Weights of a small GPT-style language model, trained from scratch on English Wikipedia: biases, 6921 steps.
MLP neurons of a small language model. Each row is named by its layer, matrix (up: input weights) and neuron, and shows model dimensions 496-623. Each number is 128 + 32 x the weight over its row's rms, rounded and kept within 0 to 255.
Before each neuron's rows, "fires after" lists the tokens most often just before its 100 highest values on Wikipedia text that the model never trained on. A number after a token or word is its count.

fires after: " |" 38, ")," 7, " (" 5, " " 4
L3.up219 [147  60 141  87 135 114 156  96 135 117  85  87  89  93 130 140 134 113 102 135 132 129  74 107  57 129 171 144 125 107 116  70 141 111 138  85 134 122 145 151 123 191 140 110 148 120  66 153 105 117 118 208 109 135 158 128 129 133 113  64 175 108 142 124 114 150 157 175 193 142 142  92 170 145 109 119 132 162 143 112 132 129 108 165 173 178 126 143 149 132  95 143 104 116 170 145  90  74 164 156 139 118 163 134 168 147 111  80  98 158 139  51  80 132 143 100 114 185 123 160 132 102 121 184 119 147 138  49]

fires after: "\n" 77, " the" 8, " The" 4
L3.up2033 [114 109 150  92  78 133 130  98 140 115  96 109 151 103 166  97 126 128  96 154 132  89 140 130  99  82 119 125  91 143 137 100 123 132 111 115 124 106 162 153 152 137 158 135 110 123  96 176 145  90 160 184 165 114  92  71 216 179 156 156 110 125 118 127 138 166  97 152 170  84  97 124 126 104 126 137 120 114 148  83 168 134 172 155 116  53 212 114 150  99 134 134  87 147 153 115 150 121 202 110  89 142  73 142 120  97 164 142 155  67 156 166 162 136 200 136 103 110 120 169 107 159  77 144 122 102 141 126]

fires after: " New" 26, " of" 15, "," 7, " Los" 6, " West" 6, " Puerto" 6
L3.up2019 [ 99  89 122 135 137 112 107 127 126 140 137 100 109 136 212 108 113  51  92  82 120 137 164 177  93  84 144 132  94 139 120 125 142 101  97 118 117 157 105 187 174 125 113  91 119 213 110 121 126  91 113 198 111 203 102 129 164  97 165 169  95 103 100 151 117 169 124 160 172 156 132 106 136 110 123  61 145 161 193 159 110 160 102  98 104 194 167 152 123 118 166 137 151 123 149 105 174 157 137 182 145 148 119 191  97 168 105  74 183 113 156 136 116 110 165 114  96 141 152 121 147  96  97 117 122 140 171 161]

fires after: "|" 88, " |" 4
L3.up1565 [135 100 108  96 125 156 120  90  84  84 129  97 114 168 120  76  71 144 165 159 154  82 108 122 117  92 136 191 136 100 111  90 119  59 140 115 154  89  84  84 150  96  75 120 172  89 144 165 157 129 160 121 116 146 149 151 146 129  74 132 154 224 119  96 147  86 158 160 109  58  95 104 135 108  72 143 131 174 154 121 155 122  77 176 169  98 129 145  79 148 102 157 140 162 119 168 134 135  78 142 137 145 113 169 115  86 164 139 107 108  57 113 127 107 130 140 112 111 178 147 124 108  41  86 112 146 113 144]

fires after: "\n" 52, "==" 21, "===" 5, " " 4, " \"" 4
L3.up2292 [151 162 129 110 158 146  85 117  93  83 192 125 161 146 158 130  93 116  87 123 165 169 178 129  75 126 110 119 153 169 118 107 167  93 167 114 168 165 104  88 131 141 141 103 172 135 147  89 141  84 122 127 151 136 128 157 131 119 164 144 118 117 145 130 140 142  97 168 199 130 181 140 146 154 138  88 192 143 114  86 167  52 120 143  84 132 153 110 131 109 130 147  83 121 146 180 155 168  96 100 122 134  93 113 135 144  95 114  92 113 116 185 147 109 141 150 131 134 124 179 150 135 126 160 101 111 122 108]

fires after: " \"" 23, "-" 19, " (" 17, "." 6, " un" 4, "—" 4
L3.up2370 [ 69 135 117  95  99 117 137 141 112 119 116 106 153 105 104 103 140  96  72 115  92 124 116 149 114 137 122  87 154 104 115 104 168 134 132 145 171 160 150 105 164 103  84 114 136 161 118 100  79  99 102 138 117 159 136 153  91  81 165 143  61 143 127 152 148 161 133 166 170 151 103 101 121 116  87  78 161 127 157  92 102 110 169 114 133 120 111 150 128 103  87 101 125 186 142 217 106 134 180 115 127 125 100 108 159 156  68  93 186 117 148 106 141 135 143  98 137 152 171  92 108 119 128 151  57 133 138 169]

fires after: " |" 65, " Democratic" 9, " Liberal" 4
L3.up1894 [205  79 132  60 141  97 167 127 104 126 100 133  92 108 104  99 146 134 125 147 199 156  76 207 183 115 131 124 102  98 157 135 139  90  81 161 157 180 103 134 120  73  92 123 162 134 111 128 145 152 135  68 110 137 123 111  52 189 133 127 109 150 153 106 161 194 178 153 114  74 133 144 124  99 102 136 120  57 138 140 135  74 152 134 163 126 132 113  82 145 168 181 115 123 129 141 166  96 130 112 111 106 127 149 207 110 100 142 148 158 112 115 115 151 162  80 104 117 176 123 139 147 100  87 140 100 141 153]

fires after: " |" 66
L3.up300 [ 97 160 175 128 104 110 159 140 127 161 184 146 108 136  79  98  52 114 129 157 185  84 107 100  94  81 223 149  75  85 114 101 160 126  94  99 139 163 153 119 102  79 155 103 129 157 103 106 102 101 113 162 128 103 210 190 148 204 194  85 101 128 136  84 114 130 151 111 206 153 111  87  72 111 133  98 115  99 229 109  79 151 138 135 132 160 155 125 143 109 163 171 121 107 131 173 175 152  55 147 134 149 144  73 128 162 157  88 148 105 154  84 154  85 146 128 146 169 179 145 109 145  91 115 103 194 111 132]

fires after: " in" 43, " on" 8, " for" 4
L3.up901 [ 86 104 208 140 172 130  95 144 127 111 114  92 146  99 213 148 143 117  85 129 125 118 166 172  13  94 125 122 101  89 143 127 166  89 109 105  87 156 130 141 144  84  68  94  92 141 134 158 119 179 120 164  95 132 117 156 120 121 158 189 155 153 123 158 112 108 192 146 147 181 111 134 148 127 132 125 150 137 176  51  74  94 181 174 148 100 161  89 121 142 177 154  81 125 152 139 109 123 188 175 158 115  82 138 143 138  81  97 153 118 125 109 126 130  56  73 112 186 101 119 153 177  98 105 117  85 145 129]

fires after: " the" 48, "-" 6, " D" 6, "'" 5
L3.up578 [171 117 104 146 147  75 119 112  72 125 130 178 193 174 143 170 144 134 181 110 120 147  74 142 126 107 103 149  89  67  66 118 117 161 157 170 109 170  40 156 118 104 191 124 156 147 109 164  86  88 155 123  51  79 118  79 116  91 193 164  83 100 145 144  99 196 116 170 167 117 134 132 157 116 159 134 113 146 130 123 114 139 146 151 122 131 165 134 159  89 181 131 139  86 124  89  95 121 123 102 109 139 104 149 179 112 159 127 110 132 124 136 142  88  65 108 154 135 126 127 111 106 138 100 151 153 176 169]

fires after: " in" 28, "In" 15, " (" 7, "-" 6, " on" 5, " the" 5
L3.up2425 [116 159  98 115 123 141 125 142 133  88  94 105 145 125 159  95  95  37 135  77 102  89 153 146  89 106  81 103 137  88  86 155 146 143 123 104 132 169  88 172 115  92 178 149 152 153 107 188 157 158 152 175 140  95 115 159  98 137 178 122 134  96 145 129 139  50 121 122 150 130 120  97 156 113 123 100 140 135 131 144 109 129 149 113 150 124  81  89 137 127  97 155 165 160 127 137 134 157 126 189 101 117  87 118  78 172 110 146 160 121 104 129  63  88 141 121 152 158 112  94  95 143 150 133 100 194 180 147]

fires after: " " 28, " the" 16, " in" 9, " University" 9
L3.up2794 [197 110 107 103 140 136 119  92  71 106  71  90 182 108 207 116 157 105 153  95 188 106 124 194 147  99  99 136 170 130 128 144 176 116 109 121 109 131 135 122 114  82 145 127  99 138 130 152 109 141  99 127 119 132 122 142 174 126 165 131 110 149 216 132 168 140 151 119 186 161 127 125  90 158 163 144 156  91 112 113 139 116 118 123 152 122 145 139 138 107 166 136 173 165  97 136 198 109 154  79 145 129  93 160 122 140 102 121 133 125 151 173  90 102 136 125 125 144 151  80  89 135 147  88 123  98 127  99]

fires after: "." 28, " \"" 11, " (" 7, " genome" 5
L3.up2852 [ 47 103 142 146 126 133 130 101 157 159 104  69 158 115 190 101  91  99 173 121 139  89 117 149 100  82 122 149 152 194  67 133  87 100 169 118 166 127 169 110 156  95  63  81 151 164 124 167 128 119  85  67  66 141 144 121 145 126 122 121  98 118 102 100 199 165  94 146  88 152 142  94 133 125 127  93 166 106 122  76  90 107  91 123  71  85 147 154 101 111  88 148 137 144 125 152 178 147 157 121 114 107 138 142  85  76 123  76 164 126  86 145 117 129 100 102 176 143 163 142 112 113 172  91  64 153 154 142]

fires after: "S" 16, " a" 11, "I" 8, " U" 8, " I" 7
L3.up3045 [113  81 135 145 147 127 173  91 112  95 127 113 135 101 107  96 100 149 162 132  98 157 163 151 115 158 106 186 130  96 139 135 121 120 117 147 145 106 145 135 110 159 147 120 128 106 124 144 132 131  68 155 122 171 137 159 148 189 100 140 119  95 103 121 154 156 104 117 132 120 133 214 111 126 183 151 146 135 142 101 152 124 158 156 101 177  45 144 179 118 128 107 147 140 130 103 130 124 136 182 121 117  96 130 125 140 143  61  40 111 130 138 128 172 119 112  59 156 144 134 122 126 143 126 127 128 132 151]

fires after: " |" 28, " " 10, " S" 8, " total" 4, " Total" 4, " NW" 4
L3.up2689 [112 124 164  91 196 123 145 116 113 174 171 124 168 174 148 156 124 123 115 166 165 171 112 126 133 104  95  66 111  85 123 107 128 107 120 149 130 145  98 141 171  64 187 147 114 134  99 162  94 170 144 132 120 141 145 176 126 161 184  92 180 118 193 145 117 132 103 224 124 100 134 132 128 154 127 115 108  97 172  92 196  48 110 135 144 136 212 110 152 111 140  88 124 176 128 166 138 114 148 128 169  94 108 170 198 119 118 121 148 135 154 116 171 117 105 105 104 127 179 149 128 108 114 104 112 148 121 145]

fires after: " the" 38, " |" 9, " " 8, "," 5, " (" 4
L3.up2748 [113 120  95 101 165 115 107 135  62 111 114 121 160 132 132 154 116 123  95 105  98 135  98 143 149 155 101 130 154 163 223 132  64 149  99  96 146 124 131 158 136 146 142 115  74 123 152 117 125  97 117  96 175 159 170 110 156 183 173 144 150 113 120  87  91 116 136 174 134 132 132 131 126 118 106 110 135  62 103 111 167 122 125 175 113 142 159  82 126  65  85  84  79 129 159 110 155 140 178 133 115 148 170 110 104 123 101  70 142 132 178 142 130  60  98  80 179  52 130 193 156 109 171 146 106  70 173 104]

fires after: " the" 24, " a" 23, " of" 4, " by" 4
L3.up1490 [ 85 147 101 111 131 140  80 144 116 111 126 181 130 134 132 133 158 109 133 113 132 178 143 133 137 170 110 133 152 143  89 132  39 105 120  90 145 161 181 154 103 180 116 147 109 133 112 119  98 149 148 165 138 120 156 150 123 154  64 185 153 147 124 130  79 147 109 146 194 134 128 181 134 133  68 132 180  55 110 116 201 118  69  95 132 106 145 130 152 168 110  89 127 159 122 116 146 115 135 175  87 110  80  89 145 131 116 154 154 183 141 102 176 121 159 125 119 140 136 143 114 165  75 141 147 134  94  89]

fires after: " the" 45, " " 13, " a" 9
L3.up251 [ 68 113 150 119 130 130 122  76 125  98  31 128 156 111 172 178 116 141 171 110 112 144  73 126  97 114 150 106  97  46 108 120 119 116 109  49 139 147 115 198  97  66 145 126 156 140 101 161  91  39 132 183 154 151 139 184 133 103 142 143 126 130 125 113 139 162 128 127 114 118  99  62  95 103  94 102 161  54 106 128 123 192 142 149 181 149 151 103 119 120 125 166  78 145 189 178 152 199 171 163 108 124 100  95  85 122 100  75 129 143 156 162 181 126 115  81 108 200 134 130 106 152 120 152  90  99 142  90]

fires after: "\n" 30, " (" 14, " the" 12, " " 10, " \"" 8
L3.up2955 [ 68 128 151  66 142 193 146  96 113 162  71 134 140 163 105 153 159 117 117 175 168 131 127 147 129 148 132 124  83 126 105 102 123 127 118 164 127 137 147 121 163  92 165 112 160 123 133 115  93  63 103 201 110 119 161 106 182 151 195 107 119 115 130 130 156 136  91 190 110 106 122 184 135 136 101 137 189 116 166 109 183  44 147 155 116  62 131 110 145 160 151 122  84 141 135 149 133 121 139 187 138 171 105 176  88 115 163 108 103 129 150 116 126 137 141 107 126  96 188 147  91  89 150 109  70  86 162  84]

fires after: " (" 45, "\n" 19, "-" 9, " *" 6, " \"" 4
L3.up1300 [105 177 102 101 155 188 104 145  97 144 107  92 103 102 128 154 109  83 185 109 151 165 119 156 134 122 151 140 150 156  98 155 146  86  83 116 165 158 143 149 156 169 152 122  75 141 166 101  92  90 121 120 100 141 234 175 140 181 139 118 118 150 155 130 149 168 132 133 161 152  79 170 118 165 115  84 162 146 101  55 113  95 146 174  87 139 151 126 114 144 137 139 104  90 170 149 160 187 151  82  86 123 110 117 139 131 146 104  93 122 164 158 128  98 114 165 123 177 147  94 124 107 137 173  62  73 148 121]

fires after: " in" 28, " on" 13, "å" 6, " In" 4, " the" 4
L3.up2087 [109 163 115 126 169 126  96 185 122  88 112 128  79 126 106 126 126  92 111 138  96 129 103 128 112  83 150  92 139  88 144 131 110 102  43  91  64  91  53 171  85  98 153 172 117 144 122 144  92 142 194 142 125 107 105 158 127 112 121 142 130 149 155 155 135 123  82 110 131 124 166 116 190 114 188 100 127 162 166  95  91 130 165  90 130 174 176  70 119 116 117 146 133  89 159 167 125 129 196 146 115  79 157 126 142 127 102 135  86 149  86 124 125 139 151  88  90 125 136 159 116 121 122 126 141 150 117 131]

fires after: " the" 45, " in" 12, " on" 6, " his" 4
L3.up861 [110 148 180 190 121  91 127 109  87 150  65 119 194 108 125 117 155 130 118 120  76 158 141 103 136  95  97  98 185  54 100 173 108 132  83 150  92 181 116 184  98 162 132 119 159 152 111 173 140 110 131  85 123 129 158 111 145 179 185 125 137  81 139 174 133 146 194 128 121 139 131 117 171 111 174 127 143  97 138 135 182 177 189 176 113 113 156  71  70  99 116 133 111 153 138 111 119 157 147 138  56 138 110 133 155 165 159  68 128 144 187 103 143 140 116  95 192 240 135  56  97 157 147 116  88 147 130  97]

fires after: " |" 50
L3.up1890 [168  87 185 117 152 129  72 121 114 112 148  63 166 148  71  99  96 155  97 148 158  78 121 190 128 137 135 115 117 143 141 132 150 173  98 141 134 148 116 141 120 122 147  59  94 155 112 132 106 158 118 101 128 110 132  82 128 140 115 116 169 185  95 169 147 106 113 115 118  99 151 122 111  87  84 116 108 112 164 119 105 183 118 163 134  86  84 127 133  73 145 177 113 148 142 152 119 161 131 142 125 111  79 127  93 155 121 140 180 129 148 150 176  89 131  85 111 167  63 152 143 112 122  59 124 167 128  88]

fires after: "\n" 53, " of" 7, " and" 5
L3.up3036 [ 96 129 126 120 120  72 105 103 134 153 149 151 205 127 106 165 131 127 138 100 127  92 130 177 118 117 115 152 130 143  94 154  95 169 168 110 132 159 156 148  69 128 176  31  88 138 115 106 107 148 128 129 128 174 174 155 154 155 105 114 124 122 167  89 132  92 146 125 152 108  94 157 124  83 120 115 193 113 153 146 133 102 151 132  95 126 138 117 102 101 128  95 128 115 159 112 120 109  81 156 147 155 138 144 102 118  89 124 120  87 128  93 129  75 149 109 136 174 102 109 145  99  45  81 146 113 139 144]

fires after: " in" 30, " on" 17, "In" 5, "," 4
L3.up2669 [130  85 196 115 169 129 168 108  38 128  95  75  80  83 162  68 165 122 136 117 123 149 134 190 103 102 121 194 126 140 141 125 161  82 133 127 107 119 102 128  45 119 146  74 132 134 116 169  92 141 121 181 122 112 193  90  73 108 163 113 141 124 100 166 101 199 105 141 142  90 107  93 107 124  99 121 190 150 109 121 128 153 119 152 145 158 175 104 214 131 147 115 140 148 147  75 168 133 176 173 149 156  31 114 140 152 130  84 168 147 145  99 110 177 103 111  84 126 160 128 135  74  91 140 112 160 147 106]

fires after: " a" 22, " the" 18, " |" 14, " The" 6, ";" 4
L3.up2890 [112 156 204  99 109 119 124  82 111  65 108 102 140 161 133 109 114 162 118 123 140 129 168 131 119 116 137 174 129 162 171 126  99 138 182 137 165 123 100 149 146 184 132 125 138 117  88 145 172 153  81  78 127 126 142 149 111 116 174 138 160 164 141 142  87 144 123 144 192  92  95 113 192 131 143 131 177 142 142  71 137 120 138  77 125 110 162 152 114 139 149  76 110 164  88 138 141 109 154  73 124 109 144  84 114 121 115 153 106 108  87 112 102 137 210 124  89 143 145 100 124 150 103 123 127 139  77 113]

fires after: " the" 31, " his" 8, " Democratic" 7, " her" 4, " General" 4, " of" 4
L3.up649 [ 85  81  80  95 107 156  94 170  57 100  51 136 131 110  81 101  88 109 141 100 157 108 103 124 163 125 110 168 112 122  82 133 147 105 132 138 146 122 144 173  95 129 201 122 130 149 133 144 135  95 147 124 103 179 237 116 175 133 169 139 146 103 148 160 138 118 182  96 203 151 119 154 102 101 151 108 136 132 142 112 116 163 182  93 101  86 107 144  88 147  87 124 120 144 123 116 178 101 162 162 173 182 118 114 113 139 109  84  87 108 197 145 134  57 119 128 177 135 180 146 103 117 142 150  80 118 118 135]

fires after: " in" 28, " In" 22, " the" 6, ";" 5, " As" 4, "In" 4
L3.up610 [116 101 163 137 136  58 145 142  61 139 120 100 157  52 226 165 132 118 169  99 130 152 168 162  81 115 143 113 168 109 126  69 160  99  97  79 133 164 117 203  87 118 140  88 131 169 112 116 139 136 161 132 112 134 177 124 125 142 151 124 171 138 155 184 125 155 104 161 190 115  78 122 108  87  89 108 122 111 172 108 129 107 113 140 131 161 103  60 151  91 145 149 123 125 110 126 119 199 147 130 143 126 116 140 121 174  92 106 153 111 164 134 102 140 137  71 100 165 101  84 147  65 167  73 121 143 139 162]

fires after: " In" 28, "In" 15, " in" 15, " |" 5
L3.up880 [149 132 165  54 164 148 142  53 132 137 112 143 111 122  97 105 168 174 110 104 129 163 154 190 101 135  94 156 164  74 142  84 173  72 132 144 154 158 113 130 101 107 147  89 146 143 116 134  84 158  86 146 130  84 122 168 138 133  78 102 156 121 126 177 122 148 116 134 165 202 158 136 109 125  46 146 166 140  99 134 122 120  95 118 189 149 133 129 127 121 129 182  95  96  90 140 169 157 114 184 143 171 122 154 122 148 103 125 131 138 105  68 133 136  93 108 112 124 143 126 119 118 114 141 144  83 132 156]

fires after: " the" 23, " " 13, ":" 10, "The" 8
L3.up398 [112 164  95 135  86 126 147  98  92 123 131 135 135 121 173 186 120  77 121  94  31 147 167 126 151 158  74  72 128 143 101 152  91  74 116 123 185 114  95 162 130 108 109 123  79 124 163  92 102 105 148 141 154 120 144 207 160 175 125 192 121 126 129 156 115  65 132 123 124  83 111  99 126 137 166 100 109  58 129  82  93 186 166 159 132 160 163  87 138 117 117  68 116 141 112 144 105 170 163 138 169  76 110 122 105 126  80 127 143 123  90 123 146 138  93 103 151 172 167 174 121  94 112 100  88 137 179  96]

fires after: " |" 38, " to" 9, "ca" 4
L3.up1353 [ 88 125 183 137  79 143 150 156  91 147 107 127 163 126 132 102  80  79 132 134 152 127 106 111 152 152 140 104 136 197  96  93 110 154 193 124 129 128 119 181 183 150 124  89 137 129 144 102 154  76 128 131 170 140 152 143 194 163 118  88  81 199 131 107 145 124 140 188 125 125 139 143 140 141 145 122 100 107 135 151 101 107 178  91 143  63 129 154 141 122  98 168 157  87 210 155 125 141 118 170 144 147 121 170  94 120 118 110 117 190 174 130 136 119 138 120 137 105 100 112 148 127  95 127 123 124 127 136]